Weights of a small transformer language model.
Size: 8 layers, width 768, 12 heads of 64, MLP 3072 tanh GELU, 63.3M parameters.
Training: a variant of Adam for these matrices, 795M tokens, 6067 steps.
MLP neurons of a small language model. Each row is named by its layer, matrix (up: input weights) and neuron, and shows model dimensions 384-447. Each number is 50 + 15 x the weight over its row's rms, rounded and kept within 0 to 99.
After each neuron's rows, "fires on" lists the tokens most often at its 100 highest values on Wikipedia text that the model never trained on. A number after a token or word is its count.

L4.up722:72 58 21 52 38 30 65 57 41 67 68 52 75 37 38 65 64 34 49 40 34 99 50 61 47 37 31 46 35 43 40 20 42 71 65 79 48 58 49 50 33 58 45 55 39 39 50 82 40 62 64 66 18 69 42 59 52 31 59 52 70 66 82 45
fires on: "-" 75, "|" 5

L4.up2409:54 64 44 58 40 44 52 30 52 68 54 24 56 28 47 53 52 51 40 59 42 35 21 55 60 68 53 56 55 31 60 48 55 51 70 26 63 33 64 40 48 54 38 56 45 62 51 57 90 46 65 70 51 35 61 47 46 55 66 15 34 71 79 49
fires on: "," 54, ";" 10

L4.up65:50 31 68 72 22 41 56 26 67 67 69 50 59 55 44 59 38 31 50 58 74 50 40 61 72 30 27 58 52 42 40 44 38 77 48 14 68 61 72 69 33 83 27 45 70 56 18 38 71 64 69 30 54 33 58 37 24 29 22 40 41 15 71 62
fires on: " in" 42, " of" 12, " 17" 8, " from" 7, " 18" 7

L4.up1192:49 52 49 51 44 59 67 36 65 94 43 62 59 31 59 38 67 14 34 45 87 33 52 45 51 48 84 65 29 15 43 49 37 39 78 61 48 68 56 33 33 24 59 61 26 44 41 49 61 61 53 46 22 52 48 43 63 57 56 35 70 60 52 38
fires on: " a" 25, "." 15, " in" 12, " |" 6, " was" 5, "d" 4

L4.up1598:67 58 75 42 30 62 29 53 46 29 58 38 67 59 31 47 67 20 59 49 30 51 76 60 70 43 55 24 47 59 53 42 60 33 61 68 53 65 44 55 57 33 50 26 10 38 40 57 29 45 60 30 53 69 53 54 30 55 54 29 68 45 67 58
fires on: "\n" 22, " and" 18, " (" 14, " the" 9, "," 6, "." 4

L4.up2735:33 37 63 55 38 39 36 47 39 51 66 54 81 43 62 32 62 56 29 46 74 42 52 64 27 27 58 46 60 56 53 72 47 84 57 43 53 44 32 40 31 43 61 33 36 41 43 26 60 25 38 44 20 46 62 16 50 73 56 55 41 58 63 66
fires on: "  " 100

L4.up183:42 60 47 50 64 46 45 39 37 39 53 71 61 62 36 60 27 26 31 46 38 67 50 69 45 27 33 54 52 40 52 46 51 34 36 39 33 59 28 51 69 35 48 41 55 50 57 54 67 77 33 77 32 62 47 56 50 54 42 36 60 59 45 54
fires on: " in" 18, "I" 15, " out" 14, "In" 5, " In" 5

L4.up1323:65 65 34 46 42 48 37 44 45 76 54 61 22 35 69 52 59 57 17 56 43 45 58 70 61 58 79 25 96 39 59 39 47 64 62 83 52 52 71 25 47 44 77 32 51 33 57 81 63 34 35 42 21 67 57 66 66 60 46 37 49 46 20 25
fires on: "." 36, ":" 12, "-" 11, " |" 6, ")" 6, " \"" 6

L4.up824:55 52 52 55 36 55 45 44 32 31 61 54 57 45 55 65 62 60 39 61 59 31 72 55 59 64 72 41 43 36 12 34 57 20 31 40 46 56 35 38 42 54 53 51 55 62 49 69 16 29 43 23 61 63 50 24 21 55 59 42 62 47 94 33
fires on: "," 28, ";" 11, " (" 5, " –" 5, " +" 4

L4.up1425:79 64 45 41 37 60 67 57 60 34 47 41 61 74 55 45 56 32 18 67 47 48 63 46 39 28 48 51 56 51 43 50 67 51 51 63 64 33 45 50 56 56 55 41 29 45 60 50 54 58 54 72 47 73 55 31 49 55 38 43 99 34 38 37
fires on: "," 40, " and" 11, "s" 10

L4.up2365:56 57 53 41 34 33 59 38 68 64 74 76 50 63 65 58 30 76 52 53 51 47 39 66 39 32 43 35 71 42 55 36 71 63 39 35 52 68 86 59 64 51 65 45 67 30 75 56 66 60 57 41 66 61 73 34 54 45 58 33 42 59 75 64
fires on: " the" 27, "-" 12, " of" 7, " and" 5, " a" 4, " during" 4

L4.up1291:47 73 64 33 38 26 61 37 77 58 40 31 48 59 60 56 18 53 18 65 60 52 30 40 62 61 43 50 58 37 53 57 63 46 39 26 27 64 61 24 36 44 32 54 50 60 39 55 77 52 41 47 49 68 35 49 67 40 55 37 62 47 45 82
fires on: " |" 31, ";" 20, " (" 13, "," 5

L4.up2628:68 38 45 55 88 36 33 71 26 46 70 36 65 57 35 56 72 54 63 69 51 42 21 50 48 31 90 62 51 36 68 54 53 83 47 58 60 33 56 76 46 45 53 26 45 46 22 39 52 62 56 24 33 21 54 52 46 57 72 58 60 44 44 33
fires on: "  " 30, "\n" 20, " D" 9, " N" 4

L4.up2795:70 34 35 35 59 56 37 55 61 59 33 48 94 52 52 43 76 35 71 34 45 61 52 43 43 56 48 52 54 44 57 39 41 39 32 58 42 66 46 73 42 34 54 31 24 67 41 60 62 44 49 28 63 60 54 41 45 56 44 56 72 38 33 59
fires on: "." 19, "," 17, " had" 15, " with" 8, " has" 6

L4.up2064:52 56 79 39 45 43 55 60 56 72 57 68 45 66 79 41 53 60 83 66 39 42 68 80 37 49 52 56 64 64 50 35 42 57 50 40 43 30 43 45 69 49 45 15 57 49 47 64 63 51 61 76 52 64 56 44 52 51 23 44 54 54 62 71
fires on: " can" 36, " could" 7, " be" 7, " to" 7, "," 6, " she" 5

L4.up3011:75 39 51 59 68 54 40 36 76 47 49 66 63 51 73 48 44 67 59 67 69 34 47 61 55 44 67 65 47 44 36 34 49 67 55 53 35 27 52 17 68 45 57 32 49 33 60 57 59 26 54 48 51 57 46 21 68 62 60 72 37 31 69 17
fires on: " a" 88, " A" 5

L4.up2030:66 61 49 57 50 38 45 37 60 63 77 44 43 47 51 31 36 42 68 67 44 31 50 66 39 46 47 65 46 39 43 43 57 25 60 27 42 35 49 27 47 57 22 48 55 65 61 37 51 51 44 70 57 39 71 29 33 35 23 58 76 55 32 53
fires on: "," 21, " to" 15, " is" 12, " may" 8, " was" 6, " can" 5

L4.up2357:53 44 30 45 37 65 55 44 63 56 60 20 52 48 65 34 51 54 45 49 63 46 54 48 34 20 83 62 53 37 44 35 70 51 63 35 57 27 47 58 34 49 18 59 63 51 34 34 68 71 64 53 54 54 49 63 36 61 51 49 46 26 33 52
fires on: " " 45, "," 16, " V" 6, " D" 5, "\"" 5, " Z" 4

L4.up690:69 34 39 59 36 30 41 31 49 63 65 19 42 49 61 34 36 49 50 82 53 51 45 53 53 65 49 60 61 50 40 55 57 60 51 47 56 60 37 62 46 56 30 63 49 57 36 33 56 40 68 21 48 46 51 35 58 47 56 71 52 46 15 06
fires on: "|" 15, "–" 15, "-" 14, "se" 5, " to" 5, "st" 4

L4.up1181:83 53 83 31 48 57 44 30 50 72 44 44 67 18 44 44 70 60 52 59 29 30 32 57 50 54 31 46 38 39 64 63 55 47 28 60 67 26 64 50 45 49 28 49 51 22 42 35 48 76 21 51 33 54 54 59 44 52 51 34 53 71 78 26
fires on: "," 57, " that" 11, ":" 10, ";" 6

L4.up1033:52 41 64 44 54 63 58 51 42 62 59 36 48 31 43 34 50 40 40 51 74 53 25 67 18 34 81 70 60 47 29 62 63 45 31 61 30 42 69 47 51 31 44 33 39 50 51 39 65 74 63 48 63 52 57 47 36 68 48 54 42 51 67 33
fires on: "," 63, ";" 11, "\n" 6, "\"" 4

L4.up1526:61 68 51 48 51 34 59 46 37 43 68 48 46 76 64 59 40 49 71 55 48 54 43 48 58 69 64 77 69 34 55 41 37 75 20 73 49 69 70 41 43 45 46 43 71 70 26 43 52 60 24 44 42 54 62 61 47 54 30 44 36 51 64 56
fires on: " to" 30, "-" 15, "|" 10, ":" 9, "," 8

L4.up1129:33 41 64 57 18 25 70 52 55 59 50 50 78 40 49 66 56 59 43 36 49 59 63 89 52 74 33 59 54 24 63 46 23 58 47 50 58 41 41 55 55 42 43 55 56 52 36 63 66 48 69 75 53 57 27 46 45 47 41 26 29 55 54 38
fires on: " in" 14, " of" 12, " by" 12, " after" 9, " from" 7, " an" 6

L4.up1579:47 52 54 36 48 47 57 42 48 60 39 61 67 47 55 58 45 42 35 40 64 17 30 56 64 59 70 65 74 37 60 31 54 35 39 41 27 54 62 42 86 69 43 38 48 30 66 56 72 81 31 52 41 44 88 54 49 63 54 42 50 66 72 26
fires on: " in" 29, "In" 10, " In" 6, " P" 5, "-" 4, "nia" 4

L4.up1940:67 55 51 48 47 51 54 37 43 54 34 32 52 25 34 82 64 54 46 62 65 62 43 60 40 33 32 77 62 75 37 47 72 65 55 57 43 32 49 42 66 57 42 68 40 29 40 44 55 44 64 55 18 50 47 29 38 53 45 69 57 46 34 14
fires on: "-" 99

L4.up2330:48 52 69 49 36 42 44 47 42 62 50 89 28 52 73 73 35 58 52 64 61 46 53 75 34 54 56 83 33 20 74 51 62 32 67 32 50 10 51 48 48 73 66 76 72 46 45 56 70 42 60 57 69 55 00 43 59 37 63 28 43 66 48 52
fires on: " an" 45, " (" 18, ")" 9, " in" 7

L4.up2315:80 41 39 53 46 50 20 56 40 56 28 56 44 75 25 56 65 68 66 52 40 47 33 65 70 43 34 49 44 42 24 46 45 30 65 62 63 42 47 62 65 99 57 41 58 70 64 75 47 72 50 53 74 67 54 69 50 47 51 49 57 55 56 02
fires on: "," 24, " (" 19, " the" 12, "-" 11, ":" 5, " B" 4

L4.up2861:46 80 32 39 50 74 63 34 48 74 40 41 57 29 28 20 60 46 62 58 42 54 53 43 38 54 51 66 43 50 27 61 45 11 47 14 46 37 49 31 44 41 44 57 57 42 42 43 79 36 62 48 56 47 67 57 57 77 57 16 74 37 34 36
fires on: "=" 18, "," 16, ":" 13, "." 7, " \"" 4

L4.up2484:75 58 22 77 85 79 58 45 65 42 41 48 36 32 73 63 33 49 30 62 31 42 59 66 48 41 41 74 58 50 07 40 66 68 40 42 12 57 30 29 47 48 37 39 48 45 29 42 65 65 41 43 37 58 79 52 31 49 59 66 49 55 50 35
fires on: "." 79, "ct" 4

L4.up1755:54 51 42 40 51 68 32 42 69 49 35 55 53 58 70 60 69 67 53 70 36 65 31 55 60 48 48 46 48 58 38 44 50 46 37 61 43 20 35 40 37 60 70 26 37 49 27 78 45 42 69 56 45 65 62 52 46 55 27 63 77 73 43 23
fires on: " (" 59, "-" 25, "_" 5

L4.up2369:69 74 48 42 38 33 45 27 42 50 82 38 53 47 68 69 57 52 37 63 41 52 47 56 45 37 68 47 26 58 41 42 71 59 71 53 22 28 60 54 52 55 57 56 59 34 51 67 77 56 36 40 43 46 54 39 51 37 67 37 77 42 63 36
fires on: " |" 29, "|" 12, "%" 11, " by" 4

L4.up557:51 39 35 21 54 31 66 48 58 43 39 55 80 55 54 63 62 37 39 38 40 59 39 46 40 78 76 88 56 39 28 50 52 69 42 32 50 51 32 32 55 57 54 47 77 42 28 48 59 36 24 54 48 30 34 56 30 48 43 26 60 47 64 54
fires on: " and" 26, " of" 15, " a" 9, " |" 9, ":" 6, "," 4

L4.up1032:59 44 53 58 58 32 43 22 37 49 41 66 67 67 46 24 51 50 54 81 52 59 32 49 28 52 61 67 33 63 43 59 61 59 70 62 49 50 60 41 43 71 41 53 46 21 52 50 70 51 65 43 24 72 40 36 52 48 62 53 47 61 33 44
fires on: "-" 75, " g" 5, " Gri" 4

L4.up1890:71 45 61 41 64 40 36 18 67 61 49 30 48 28 41 50 50 58 33 63 45 45 49 67 61 46 47 69 41 18 59 46 57 55 30 07 64 61 34 33 52 43 42 44 34 56 24 36 78 60 41 59 41 54 37 54 57 61 36 49 59 62 56 73
fires on: " 0" 24, "}" 8, " well" 8, ";" 6, " \\" 4, "%" 4

L4.up815:49 62 44 48 71 55 37 36 38 42 53 51 66 54 61 47 65 40 55 61 29 51 31 51 33 34 48 47 33 53 63 38 61 68 41 33 58 72 43 29 58 51 36 48 64 48 43 72 57 42 58 59 04 49 38 46 59 41 58 46 48 60 69 47
fires on: "|" 25, "\n" 11, "=" 10, " all" 9, "  " 8

L4.up2673:94 49 31 86 70 35 50 32 64 50 88 41 48 51 60 44 47 45 48 41 47 74 74 36 38 45 38 66 78 23 49 41 74 64 49 25 40 44 56 54 25 34 66 44 37 38 53 65 62 51 45 56 63 53 49 71 71 45 71 25 28 59 36 54
fires on: "-" 11, " were" 10, " and" 10, " was" 9, "tra" 5, "elt" 5

L4.up1499:44 47 31 39 38 33 88 47 58 49 43 52 66 46 44 48 72 43 30 50 86 43 34 47 66 54 56 67 58 34 61 80 31 64 74 41 41 25 55 15 49 52 43 37 64 63 37 58 61 33 54 55 51 49 29 62 42 41 53 36 51 58 67 48
fires on: " an" 37, " the" 25, "." 6, " was" 5, "can" 4

L4.up2584:64 48 51 60 63 35 80 40 56 59 36 24 77 50 61 42 42 43 49 53 49 47 49 17 35 55 63 58 76 44 57 41 41 42 39 61 65 43 74 58 39 43 45 37 66 33 32 46 53 66 25 71 23 71 64 42 42 83 53 46 31 37 42 39
fires on: " in" 43, "," 15, " (" 12, " into" 5, " as" 4, " to" 4